python train.py --num_hidden_layers=11 --hidden_size=224 --num_attention_heads=4 --num_key_value_heads=1 --head_dim=64 --intermediate_size=896 --vocab_size=1518 --hidden_act="silu" --norm="layernorm" --norm_place="post" --norm_eps=1e-05 --positions="learned" --qk_norm=false --attn_scale=0.125 --bias="all" --tie_word_embeddings=true --parallel_block=false --extras=["capped logits"] --init="normal" --init_std_qkv=0.0154 --init_std_o=0.00327 --init_std_up=0.0154 --init_std_down=0.00327 --optimizer="muon" --learning_rate=0.0026 --beta1=0.95 --weight_decay=0.054 --lr_head=0.00435 --max_grad_norm=1.0 --warmup_steps=200 --schedule="wsd" --decay_fraction=0.344 --decay_shape="linear" --final_lr_fraction=0.02 --batch_tokens=[8192, 16384, 32768] --max_seq_len=256 --doc_mask=true --train_tokens=129400000 --max_steps=8037 --dataset="wikipedia_en"
MLP neurons of a small language model. Each row is named by its layer, matrix (up: input weights) and neuron, and shows model dimensions 16-111. Each number is 500 + 40 x the weight over its row's rms, rounded and kept within 0 to 999. Numbers have three digits each.
After each neuron's rows, "fires on" lists the tokens most often at its 100 highest values on Wikipedia text that the model never trained on. A number after a token or word is its count.

L3.up500:518474475505519569486553439487479526537490513561514390465564473459486459433529491488471482481517534554506461494488419507510504478477445528492508509472527476503482504509494533531468481446498525449512495558492526474517384549545533548488465510522477552428523534446527493487466516463511509464
fires on: "ow" 27, " by" 16, "cl" 14, "ower" 10, "her" 10, "ies" 5

L3.up473:483530512476505478569515519459531504469557471517487519561503503472484501556534443503526511483422524531516489579448525423456521551478513453519505506541506567487478553565448495479586419473481564495536538563459461480492537509444463476488555535510507482464435487493520553533570439486476542501
fires on: "T" 41, "\"" 35, " T" 13, "og" 11

L2.up467:529560477528533527491540500481519579551551475506424493523528479488505496505614472480459525502491510495548504470419555442446466521497551495565531471550472487492425520550509559468538478516458540460494524559474457485492520518457456518404516500450500472497500419538517555500499514540457495518
fires on: "\"" 70, " s" 19, "\"," 9

L7.up13:444495541390481563483572501543449503500510430428498464487587495497543538385460500526549479531584523485464454445477497512430509449534473458506497544500518485425494481557498472520501479515582483508495467496486437468510530533478528425518476489482447501470554576453480445493509473551502471532
fires on: " from" 22, " of" 14, "ob" 12, " to" 8, " /" 8, "um" 5

L4.up408:464514451474492513468445478473519476534476466512524473487524557507513479460452506504454525562553564541501578495498494454551553452528511514577525516459558506569479445515520407557553451469512497444507549511517575520499553507433453455529517451540526496474472520499520478477557624509510455509
fires on: "and" 74, "und" 10, "ett" 8, "d" 5

L2.up708:482515498537469484459461525466485478448505429490580491447559456527489560526518499567492513520458479501515504501466481558499468505604449506455524524445499497502498463534497496459549555518469575539483476539501518489532477574424452442510424517490406446540434502522590491536503470456490451487
fires on: "." 66, " km" 24

L3.up271:453460521463504503471510526428402498472487441517461548521490490499498496426480469585502508584525460582531524456496493504400542485548512505572611479489600501516506521448533511561549487544561498545493481507518429483525475464507522467478466487589545466528425516496494479540464526474477502492
fires on: " B" 77, " R" 22

L4.up698:511527481399426504476492553513522489478534475480503488488502562505421492459424487472491461541483500560529505544567532516525564477490485510576635483471511487454541482383477478476520488502521523509403499580521510539537534492519599475522513483447507423486525552486497470467436488422512540564
fires on: " b" 32, " B" 31, "B" 19, "st" 15

L4.up300:478520549482477499489498547477513444507499477520480514551443471497530512558544513546480537551511491516451555497491499435541565491476408506637502469465519529531470452519549519519494542497421507518463489541529578546511516538430537523513453467524497530502512510485503461436462540440534471478
fires on: "and" 62, " T" 12, " was" 9

L3.up246:581516466490507576500448521534473447457557531477478520518476602497489531491497514544550529512455526458457519461551509480493544454483499533494526451503471552540474492500534534499495543525433411457406470555448554466430487555440508483445525483383518491525492488509564557496467543535486546599
fires on: "ab" 50, " B" 29, "B" 9, "eb" 7

L2.up656:473455498475439509502447460459443474454516486493507502489497564515454482489411476578558471527474533491476534470554536451448555454511536563474623493466475548576473462457463506524489534577519540466466452534524419482429507473507497414550467487462498490556552521485542508523454456443588557527
fires on: "B" 84, " B" 11

L4.up867:510553470526457544492528518536519526562523489490488545571482488414456516520550543459565508545461510510520558588425526466425444509509485441554503462446427525495530492550533553487506523464445562528527492508458463497506476526524541483506555534508497471502479493547524484554520455518409498515
fires on: " P" 67, " N" 14, " p" 11, "\"" 4

L2.up646:559459520562539479571462466537423520443541484526534449505551572532530434444474436521490534507533436527451468493538490511536367510507435478461496562453485536453479545519502503482455573497483503452442538518504493508484493554493585487446548560443512534547508445480525416495531426503509511477
fires on: " or" 72, "ix" 12, " &" 6, "ause" 4

L3.up102:531551596545471494433520430524505524514473478427481471549516467496576450477572533529496466489546537469499497482441557444544523472509423546525487435489521492472464533454518536449487490472486526485476453484490551490446559503496532507464466476527559530588487504503553477469586464434514526435
fires on: " (" 20, " on" 17, " sign" 10, " was" 9, "andid" 8, "born" 7

L3.up272:526590518514486556462570518418520533529535524453505445477429537520483485463534511425474532502472507487570484490425487514480504490494555506552502450441476567511470498475490463496588498526525469501501474448513507541522452476503459452423519503434447443511453496456519486451556421570468509497
fires on: " sc" 55, "c" 14, " st" 13, " Sc" 10

L7.up405:501542490541501492485503498464459541480495533472406524519510485498523486544560544486542639546492465493456521476458585468514532571631489506515494521480541544400466547501519489499461489550501565448524524433454449558478552486457525509487504569466484447512468409523538567485562509435524492396
fires on: " s" 46, "oard" 8, " h" 6, "on" 5, " med" 4

L3.up682:550464509454529442453516499496433484539505460484472480494595469554428488427456478550466530454462521486457559500515526519431473551474500492467565467531496528490454492473508492473525516502456508506572453530482496546494557549534474577521453503460553538537457503500522535522499479470469484512
fires on: " pl" 24, " them" 21, "od" 13, " al" 11, " med" 9, " ro" 7

L2.up6:543469466385505526544458501484503589544397456513549504548546592466420445516530509477491470537423469451484497502454460540510426486419489472568511511526520521501469556511461488551499472458493556467464550501456502507539442453473513529521534510486544560511522493526384478496513472523468523479
fires on: "er" 29, "pe" 27, "ov" 18, "ore" 15, "az" 4

L3.up175:552568516508505467523531534520480497528548561499440570490578500525499498498466581531512506517495523487490417439535547513523517474539481534553483506536448592523516478517491475491476537417520429537518489511511493512452422524443516542516518431527529566455497542569577538441401458562460482485
fires on: " " 28, "E" 17, "-" 17, " /" 6, " E" 6

L3.up91:521563516531444496522496445524463486514503456451499449518508433460509482558612487533521454426475434477499514594524507527441461498580507512570533436478500511461517475517499574490507569457506582498490490548466538495526464540428432483553552505501553484466512459471564450513477464484469525503
fires on: " l" 17, " in" 15, "%" 11, " am" 9, " b" 8, "." 7

L3.up684:454487503400534514495575532463546492573503466447540489523426460481519459512490475568429437545442539509472549514469484439537535507478529466543420506436559531436494484457519567459485549504478484543437449530482551541549500483525548490472517507471515477518568505548461494520587495481581409499
fires on: " ar" 18, "and" 15, " gu" 13, " on" 11